Weights of a small GPT-style language model, trained from scratch on English Wikipedia: MLP 2048 SwiGLU.
MLP neurons of a small language model. Each row is named by its layer, matrix (down: output weights) and neuron, and shows model dimensions 16-207. Each number is 128 + 32 x the weight over its row's rms, rounded and kept within 0 to 255. Numbers have three digits each. A neuron's up and down rows have the sign that makes its largest values positive.
A block is one neuron, or neurons of one layer that tend to fire together. After each block is what it responds to, as a language model described it from the Wikipedia text at the highest values.

L5.down129:141073109083144133065085124167136183135141089105126121090057144155142116098093166154137163149151191081179176125077066141136147130156045148146179206155105110168131182173122102105162179113122161156093117092168121141135197108111147123196146179137134119097114101121122081128181162200113191128108139112111089128120128106162096111071105102157122106132197117149104116135114108130157152142157118132079100094114131075145106128162198116134099122140145102166136101113157068144134151143188090093182162072123123132123132114180137099122050174116050156104131128149166140112155139074147080136
L5.down323:126123135123171106066138125176073101104082062197151113105212092142124125137121135171122110129191102143139170138172110164092196115097098094110133135109167123119114060142103063097128158173135154107108121143104118174121107149149101118137183125100115149150212163093178073107156109130124103137142119126117126157173140140136136142124063109149122147125096134138146129177163153175154106145160132128079120119142113112122083131138139170152136085125117147134118134126153138093147151112056162196133076145092086132156138161101123135128096155179139095164185095133109095127130067158103146078
L5.down330:150168140132152151116129097136100176166095154139162124102137103150131151138120157159154160067095193076170134188149103140213114121120139141136147099157166142032143129117185081169133108158176118141160051147118161154072158108123129136170126096118125112067106126150085146113144153146141116141139155077117162157114178109178137144149192131142109168169143145128120163150168183145091150075088077122117170109081127159116075108111115128097144166195107052128115099154174145119118075090102118142092091093142161134098093164110067084179125076090141116062086120193051157098120135105133084138
L5.down408:127123141156078116157120169123147088102188104103090103169184124163052112090142147149109172137110128112049194139159159135133136113100091080138158154123191183067080085083150132137094144121144224076163073135098145147114157079180084172138125085124138172144178117113153137157144126134170098144101101087207176144125158096150127115145130131126145149113172181066122106133145150169159119138178111091100115152106134140120140132144093129130111096115102140151128162152110141103125095076141127190079134161175114118121232164092144165089132111134106116105068104091121142137102156118126099081
L5.down745:202105097130185141135103149139134181113165122128168029103121095195151156141135079174081136083097156142143156120106127147076137166110130082085069122102125140082095125103163219178147190135110114129109084097109160133128188093113154112125146129069084114153089110161076080096119040137150135140149157142129097102172093180094145116122114073186158140123150092094117156169106114064154139091118166109174094134128082104135156127151122093132133103070108132098131103138080138185106130137121145140148152119126150160117154115160123106130100095093140127080123163137121144132124088119092125149
L5.down928:101117112088120143172140081098091073220125115120138130159101067143131167111130127162128094132128126079134170126103112141136192103141145119106128188144109171176112152141138104111136097135174106136166145156105159094148140109095160120090082126194076130123177120173202154097111150126070157137127101146090144138097148105126133183156141105170194143109138136146108148070146110109107168083116112113123161153165107087104119095084119152106125103142088134104174104110142070159104112138123181096095180143104106094155126129098112146172127106144127150018158126125067110156082105100106091094
L5.down972:093133129147126110095072124185153126124141170133151148091052105199169169176165094132125134148143079139118066172165083168098166106155164115140110097159200113159097158113147054165150131146083121137146122093118133117089164133132094102122125120159124118118091176124157178107088140107119191065153152153160149123109129170087107119175109148114157155164150184128068157074082163115176164160183188127076122149108081146124145110113136133133138102112151124125144123176152141118083163148128152102106117142107089067169118159180168113069145116145142108081120147137140087118075163165118126170
L5.down1579:137121118135112130158065170142186085126132098083111149139133130016109190138181114084136105137166143154139103169175113134105150071113099142161106211119088133076151094092128129106120135078107163123160113152142181139115123136174117100134131160155089171120132127179109121176086145119103076035120139127101158128132075136116139095056127141178132150160111140143113132104126080153151122109099133179174102129194111143099085106095122130095173078121137136079126180137165130140179136112111085069037114134210132137134112130102094099090148148156113097111117145093139141229150184125171113166
Numbers and words naming events or weight classes in sports medal and results tables, e.g. "Men's 94kg", "60 m", "Men's individual Sabre"; also some scattered nouns and verbs in prose.

L4.down528:143159125117131152121151112116108137148117143131137121191101091150204139094136092191117163155143111177148128134178147139121136136163141180142135131101109152080079172116145169076116121146128178122154179163120156138098130129142114127136089131114129110102125116157087139154091101145139100096126112107090129119140126148119149062166107132090171118094153114118135120175098160106129174105189099142171110069173107162113068082155122079163117121120115148113174127054167151162141077172103056174092112144140109108191126148098133197062109116134109100152108118142093158135132125145171108162
Verbs or prepositions that begin a fixed collocation whose meaning depends on the next words, e.g. took on, given me, stands for, laid down, under.

L4.down939:057148107136086122114105141123100130105120097103119103123135117166093144157194174101142150110127145127127124134179040115169095152110168139129127098145119192113087196095158110136141117153098088108112078095104126093148026102085126098146107085101125102193117097177109128131118109108104172081132166096122082151133111123118162129088165122102155176083123105171092080097117150113147124181147131107107110049118117146154100112166099109106105163143072133085110120134131132194146168112215106100074168182104167063057160180136124166104149148175119124158063134138119129067078150128125101116
Final pieces of compact number/unit or alphanumeric labels, often in sports tables or spec text: 3m, 94kg, under-16, GT300, COVID-19.

L4.down593:163173174106132155103209119155175111138139042147073112178107136100102148140107156140106166148174139100138151121193108081090130171121115163153128159146153082091101098140103091129092146166164078053182119130118143138122127128120064014128140144130158071130174139177126161139123130146179125109097091091139158139110204187148124160110120125122094102099119097175142139098147163155190101131145133128140121120127080111184178129098127125135130158118087065175176125142184108127138134163145108160067163151096124171166094096068145118140096078127142093153118103042159128109161186157117140109
Fires on the finite verb, often just its stem, right after a sentence's subject noun phrase, e.g. revolve(s), consist(ed), listen(s), is, was.

L5.down321:125149145111047138119137140097114095156107155092180137088100120097120158141151201088196125153122153103136087115143109182147136110107120147121082117097128130166112131153213112139097138140137154114138145133148151127084133095097143107140137134071150143201154132154180123080082144107195152215089134093123099160139072134124110123153144177086135143167135212132143164116142127157123083143137124174143105144077156076086169080071171130133105152104111098085123126118084117129128115133133169134125085103166128147098113112127139106126137164179146116150138171113110144132037175143160107145
L5.down361:166099100072098163145123167139153165143126154147079136131111113125118155136145108045127141178095176154132130197142140143096175174163120129174094131174178163158170125133153121118106072096162138122179132180117053092170099194097122109158171076091145157151154172110117172161104135146138191155157120091148140124128119117144093109064165144066069182088162113061125155114072130180039128126180145092164129121119155129163137127073175161113090136143141135087106144127162113132186157099086099129141117127083161102117107115138133140134120147141177110085079065130107093142168143145157207136
L5.down575:099166126121128151152150138096126105188152142100147145172137137178107114190097184127167165123111151110143117112134099111137137136143127133088169078113101125116098125127135173129100136115150101114090146173121134102134220223156134132209124100204096058096173143135110116116117117198147108086134115136154075082158144114133094175122136151102126183186071122142114075170099092159201162141110145128102160119170198169134092100146117082116137091154103147141097121112159161139162105196146088132082163136133073115150158092123145095152167143136172137149090156141144168179175098094111114122
L5.down1068:105144095156132127131080146065112168073123115093074149189128162103116190141150137126179118184149129159162131078107143130120140139062130101119113142127129164100117134076123119088091135115098144101145151096108152115106130145049137080119092093137179069140158169148128140117168181155144094120086125148190070112134141108148092136168126105065105117168128147143126120082142212141100115124112147160142115139174115125122158096075137112142143140108125135125128113122138088076170144174095164129115152130163094125126176099052131107136118139126133113091116132179160120160137141099176091169
L5.down1144:149173123132123132122156106139145143124111141097121091124096087186137136108096095206149094095118156143160101126100089067151177115103144176121132155097156076105117172108074150134119105106141054056116174104129133117112187188168047172147092116161120084101152114091147166141162121099184126098104132130144146143131180113134053149075070154088122167121196191145117131182152159130101153091150177149123087118117173091108101134170117116171110132145102073039076093102150112162148105114110084198109141131165093165152136116140137093099130111148134155076109152152161091125232146174136125136
L5.down1502:122122140071121062118178119066094104153151139126118162122094082145183110164154132186130127095117109140159145150200147150108112136134118131114131101164153167135120176077111132166099144148088157101226060091119106146080114173163155151127119128061120141136124161115142135158141127122106124127115176167154162185086139136092095148123104123172080130109158087125122105117080091167075181145166107147155134149071153154097119077085058171146157125184126096088174090124141098144135087122088082146182082114165129050156152067162126115127093172155171140134128093172102109098047145091143083084
L5.down1785:114107114084131175121096145118130092143105138130118102131130179151117090143144127141162103168089140142102135143137110125122123149124131089114131126126178098158118076076103105146131120124124134200114117128097164144122128075115190173150112103068155203145211134130133123148140113168103138147119130070095110151156063119115096097145086162110112137113181154086117134108132092088160092115128135121123140148078076104110134077104102136131166122123084124115153175127050140162149138108107106156147129124122080181129158148067064175172139180118165126164133072106140109112131109170059138130
L5.down1808:119094085181128011132126110097130097113103147132160157175120158119097152101128109110109154171113118144206125172097158142083135127121111134129109121151153106105149126180153152183142081158121147117076181162099116153073092177120156057090114097172126096076107114124124117157153160157177102143107097136151139168130122110158100179125166128084133168139113172122104097107164153167175172138166136109152117192052114140142166184173157151161120126105125128097081098173175120133104095185144110137091125159111124118147133107142092143148146084083146192124180119134116121205132160143077123132
Main verbs that begin a verb-plus-object phrase, mostly "took" in took control, took part, took place, plus had, won, spend.

L5.down286:074149127175184135189110056120104088173127052106136112094113108102151191146145138101181125144172133148134129069171086104109125102164185147152114186181122145149128137141188162149092118152128112106135093107167150135129045118165138110093064151155107119134093140085139136159140110122146131171084149155136102125138063133114110123082133153107121097095145091093167122080179162118152061091156116119123137147133117170170153119063153112116130142150193105113094044155096055178138127133119136102166133089158149140128160130101087112134099198127136118170095156139136116120098169113172140119
L5.down319:135142149127132104052139133079158116152088129135155106092151107051094099116146123104100176100064118113176117156175139141153154162068156132118155116131109145142154090076117122124073127087099102077118112093129202103129156157149144092114111149120182173089147114119120096091140124137148154149149127126131161150144133126117113111117105144137163150143110077076122151138151126114100099117106133120078110166130124113132124121075098142102114131133153130111108092112174132103124095120107122133082143167139145117140086098162160163116148123144163153142153137053155179090169133184099116113
L5.down411:163067166106147130157147092133125153137184128086133100139073080096160068185076060048128132128077152129106137116166163061147115131095134142092137104117118095150112141136115163092153188159140089112153175099078104116089086177104166084089148164101141130109124170123149112164189110153114104137112118132139174133139149134095149097137169106086099114103168142111149078118128153151175187176125074151127119104140156115135143120134146080127146154165166131149081139158137101155126131158184137128128119133102120145190110172190143078169064148153096130197124129073141132115107169133133147098
L5.down438:151113122128140112091114114125137143084122095084129112102172136146166123127127133095136155118108128118188117173102130103107180140141145190196109129109159119086131168116155108135142126106134073078085094146092130208178171112109124154117131149218127047094080149156120103103149118171151145165121112112141087174158094140139193136142139193067164127126182119087114063155123115113091081159150136113120101082142146047121126165153092138163061118145153153206158098155140128153068051130090160177140107103143101128119124154170107073152102131125084126123111176128062136110144127150112135158
L5.down482:074147150152179165147161157144131048128084146151106096158107166057129091132110114161186120147056096106127122125108130090094118165092151101149154121151129183099154124136151130146127098132143173138081108105072052115100106116150159130138171112179099108157133149162158090158147110184100125161141149147103132096144139163128161150130100149109093049145166144151090124139159123087125106147065099142173122092202104167164077091155164116179100088126131119164117110175188092132131148139056139106078140172154155082099139138135138115104125178168098100157093114075085087105109107160115147155
L5.down620:151166124145155071152103131101055065112124040112151151189111131115139165112082141134131108172177122112104112113140077130111126134093147122149080136110159139082155127074144113129110154123147048166068146149133147152096151146137126129130157132162108081155063149113119121127125133102147132140102130106129136157072131194129098085099153159105178192097150113153117097060128165156167130163100096190101067141129107163147037189131146062203125168156150083107140129169138123104140138106091183129137132097162119141074127066080130126123078119137130162121155169160158074104170135067136134131
L5.down1096:134090087145141146087180121155116193094143116110085102076092206139098127154115122180136132152159108098161132125182114117138129168102056107190167195104157150154112085136145129099102154083115138107180149117098113107089104131151093123088159100137139153156090176118117132123203129125161119134140121147081136152129131126126024172100097149091111170126165151114147082112093122097069105133125130187081131125171078150109084101071138106161119062144097118148073107132130070117075119168141074105096130151123110107168146099131193156099121178086124151152051099086153151127138170135152088098
L5.down1890:099071113086165126172126134099078138133148099076116100127071116144137152115061060138143217113095151125074108142117143137072155135118139151113141127149121112122147147152154125147101153136121132112107189091051121061075140141120108141138101141157136147171079166114112139117133096119098119167133074139039121129149132152086125167096123180145193083090168119140111109089140106125164158173104149136086100121157211075252099096124114089150102114116174138194158163124138084132097081153090056160175112068110123135198099096111121097104112140115050083136089081154161092112149096090078093131
Inner pieces of proper names or list items that already appeared earlier in the text, as in Han-neck-er, Fi-er-z, Mucca P-azza.

L3.down346:144175154072161131133103138131057083185110096131132097113141098094121143131152093193092155130111110078127112087086180117164125143122159131106066159177198098164087116137150142144106199130150144141122156149079122155144112076124120057165129154150130139110154121140107078132100166150111144114104080167116070087130149095109101104053050146172126114144180141187172162125132056106081165187140143196159173100126099141102129167146100098065131183137126115168153214098124149104187168157078094138112104081095148105149126183150138096100142099073173126126164169085087104105159125123155137137
L3.down1107:066196141129089175081142145080100115181145055113130072165135174104149134172148154132107105132082123084138166113103152152190116117138089099071142131113108090125113121123097151078121117175124085148142136106129149131151170123085148154155072124091119082159084168138162114143156156187218106107141156073165144100090097096081117155100070112123189125148150141138128117103137151091073166135155061157145146104182147150140140155135147101116143190057102169131055142178144080171135150102101131099084123120120190105179139172143121177146119110138091199111114082120130112139079157142137098142
L3.down1316:135131096079150137104119095124088151147129106136146110129141140110067163125150102152137144102116162127108098092169049123137066113118159144107093164093148147094060099102131164095158150182109123176118090110151151110125101176142097077109187078203146159154120078074120186112097125130097118148196129145153161163126128116184101162155101093111139142107130134135103147107135158203073107148155098134126112142190089130072130172132119130160084111114138159142146093086133109195184142110121096127108067153139124174145129102148163167148149147209101086124129145090161160189164106088142130110
L3.down1513:119128063099148166143146140195164121149187172128139108122155125148127102139153138145131166089118066120080129133086115148180123143192134117177153107090117207143152141125083131151123166142086127127168110106119186111183129099111196134063183051198129070123151133153107163170144115139161134108120114143140140113139161091108151086123143131144088109088172109120127131175120104130116148130096151166101119103089097093115155109101134123156111140141115088088136159116098115116154099151156103144149125105106177202110192165070139120152140085085091094174147106058141114145165081118127192141
L3.down1594:107104116055142158095113175108143156141173085166110112110150109125133110198121110127159180216137163190131097099141125135110162142153153148141134141106180199132149149155221095167138118114136067095153099106139146185145163117166087134132091154080193130068107183152109147094185109136127150098178086136072075178089190127066114111125116097128194099103130138153121135155079128126150255112143164096122120153070164131106075138114055120168141100174129128153106098094101203132086106175110108134116175094115153076131149130201125143148120134155093119120114138066087184116148126157100118105
L3.down1928:114130054137178164151118148116125201106137172067128117131155150121152057147106152126142144168193122141062139140129109132114068086110177175128129119065173121083099083129136092127137087132113142135128132162133142093156090170124103061113133119165111113131161180130178178155126090172113118165148130091093042141148170140102132104091097141125164137151183104128118108122191136152066133125120171056106105119060129142107157152142097152130142139140194067170147147123143143091140123120092166063129136163122124144145121080170104108184145118168137110076122086128168095107110190203165125117
L3.down1942:155206143118099176128138121142138068112145123159085131140144099142049144164108101124119125133133109189112092132169084184155142145117212158101077076136064131166153115138131130102164153109140123146226150136105070126139132134115108159125137140112110146151163092091085115152107134128132091150114135117101121098098166135161141159137128123155158169157155122139107147122126181147094055115160138163080137144094079092100111116119127192129118091139102109169064127137147128138117162125149119109133152131087137093105106124118141102132165069099119103131164133117142177197156116161062141182
L3.down1999:040091128125106063138112149159140145141088097113086096098107132073175108146092117111115077087133121123106135118108161099114109110191127150130119156155141110088172164157239137117109110158143145163088034165159153109147143070158104123059112101098130118137061092093079142133136153120142153145148088153145147111107141106106062105162169128079113107152162048086124100086127146171106127117131091153127170092135203191106114178146141123112194157112098174163101131099095134165168164076137138095107149114130152101143129154117132133190127144121108120171088102137042154142142108156100180191
Final digit chunks of multi-part numbers, after a comma, decimal point or dash, often in table cells, e.g. 7,300, 55.37, 4-22.

L4.down632:192127139098073135156089127105128093100085061142157147137113178158129120126147194045101154188152106146138117148099145083081125147122114148169157177119133125149130115080101147124148115165123084112161147160072096139152110079185139134109108105114144156081095163088170097117096151127113219108144069061135145107178097116148112142142172107150090105132084120089102184161168148175115080086152155108131191140163101147108134146123162112168129172065107132175128155111137160107105114093081090204133098176161137085117143178151155099127066106145123142131138155151156137135183093139102114144
Inner or first subword pieces of proper names (people, places, clubs, firms) being repeated after an earlier mention, such as Ash|do|d, Lin|field, U|dha|y.

L3.down378:082140080165055166127140134170122071121112141078175174128140180125110100120112143129132114071116149144152108069164141049140120191096141122169108140070094095116105076141125130184118091105140081125104130106152113131159152096169160124147165119129162095101170130085101119109161173112100143126173116075101090166124097107100148122189174140164134126141176143123159151128152162107129084186068149197114119114141097079164139117148124148161197120178126077154168162087108117102181138127102148086128143107071115137156104097061122137099133094165151100166090108116097156118151108157119108122
L3.down513:117114090113161136156083119128095056144136089191097142151112082122155107091162134139152177132161159130164145130124120155172121180120187132072093143132129114132130099115125099082095150095137105090154117099137174078089138163098129121098080125082139109126122121113097146137068099134125168191189150044117116100098121183138116052204107140108045140167086153183161109101111162105116178081177116147118145091086062161175120126156130095160154153113076142111086112121158093073083153117080155102103246122082080146139132120083125153122160161170140113078120146136109145128103153093166178135
L3.down600:145145140098118162152114119111138121132136109146119110186060156154149098131131155126128114171136183177173165145113069114129144143142148124141151153157126170125087107114062122092182140081102048110081068086167131145152141149184193130102116075075151128144085132144150142149113148120149101143090078134089142161169139176136092160113172153126115131176133155096157181110110117107156101130145158113112129086154123147202117197166124113076158131154108086163070098158169104110186190129149129147125140207138095136178106155135085128172089135165193180123133125112152112132113159131137119090
L3.down804:096185178120157152086124051168130151107121066106058080222146113127151114095111117102147161138145093127161147113166115123137110151115043126143103126198099153128126142103106149129141149117133140095122125143181169159138114078102123031163139155124133041135152133165084163108129147172137140150185123063113108135172133165126129142091096155100144125181111138156134103145109094136143125100163125139155159105156134136146104146117157128109114154134123126180109180124146071141165175099125118072145249124103090122097116106067097157105100112127133125123145094133167119084174156097128099164
L3.down859:105142149092193148118130111118120135139148148113138132184139158107155125107168090116111120151122116148087123221119181086140111147146150181138156103168158136142109165084144161168103081126156159144130086125138116125166028115148182096190202166151129147114148190213075106150098127141135189177168182149173110106150140095113140135034204158110091160130142081149064108138106137113148144128155117129176161098152117112196173190140153107165070206144093055126153128121115106161114150146125148165060164109179140096082127112090151148084135138162112151119153095141098128152141157107099097110
L3.down1017:126134125169137104090098083133064162183128116141109132124097164170148096098117160110124113122059140134173157140153145075105101130155144093164109107129179127115178158109146100117114084090156134061114128168159120077125139127082124133091112101100154104141096060145078141100183124101157142133174099079109093118147118140132120130167150147079081139115140151135139164179140090127109147167093123138127143096149102149062160109149166095113145189125110129209169189113131078166167169113119093102146136148121142108132121119112107114115142109155096083144119121137170131101168129141142096107
L3.down1218:081119149124169142081143109188085115095099078125060124179123113073158178115064130124122108117161121120174140131157151116122107202159124100137118147208097087094156154074161106133134132127111145064165142131102132168142169115139146133127153111096131127110164155124110185103180146158124148148183188119178111124125127165114120118171155127180091146163105168123125148140135098114072106130117140103134141128134128084143145163096176122148133131146090071106144078116109107150117132110144138095076234144131116147125118108105113131131086143097133149112121093115128129100130182071097116113
L3.down1782:067161106131121130042138108141048121071163127148109108103146184101084133139077157118135080117161154160164075092191179160102125218144102076135151149183089121139131114132130107122145159132155114100134152140135123135103158133102117063098134148043117094101111124106143131125151111126179174117195168101132079131125129149107113135182126138092113067116158099132157164138146130121079132184214074103099083212192156147111140142114069162110131120161139139141157092079106159070171099121094104131112130103159128155149100143117130094146069142156147096149140140104115182082159125144137086090
Main verbs (stems and -s/-ed/-ing endings) right after a subject noun, pronoun or "who/that", e.g. "who love(s)", "company issues", "had placed".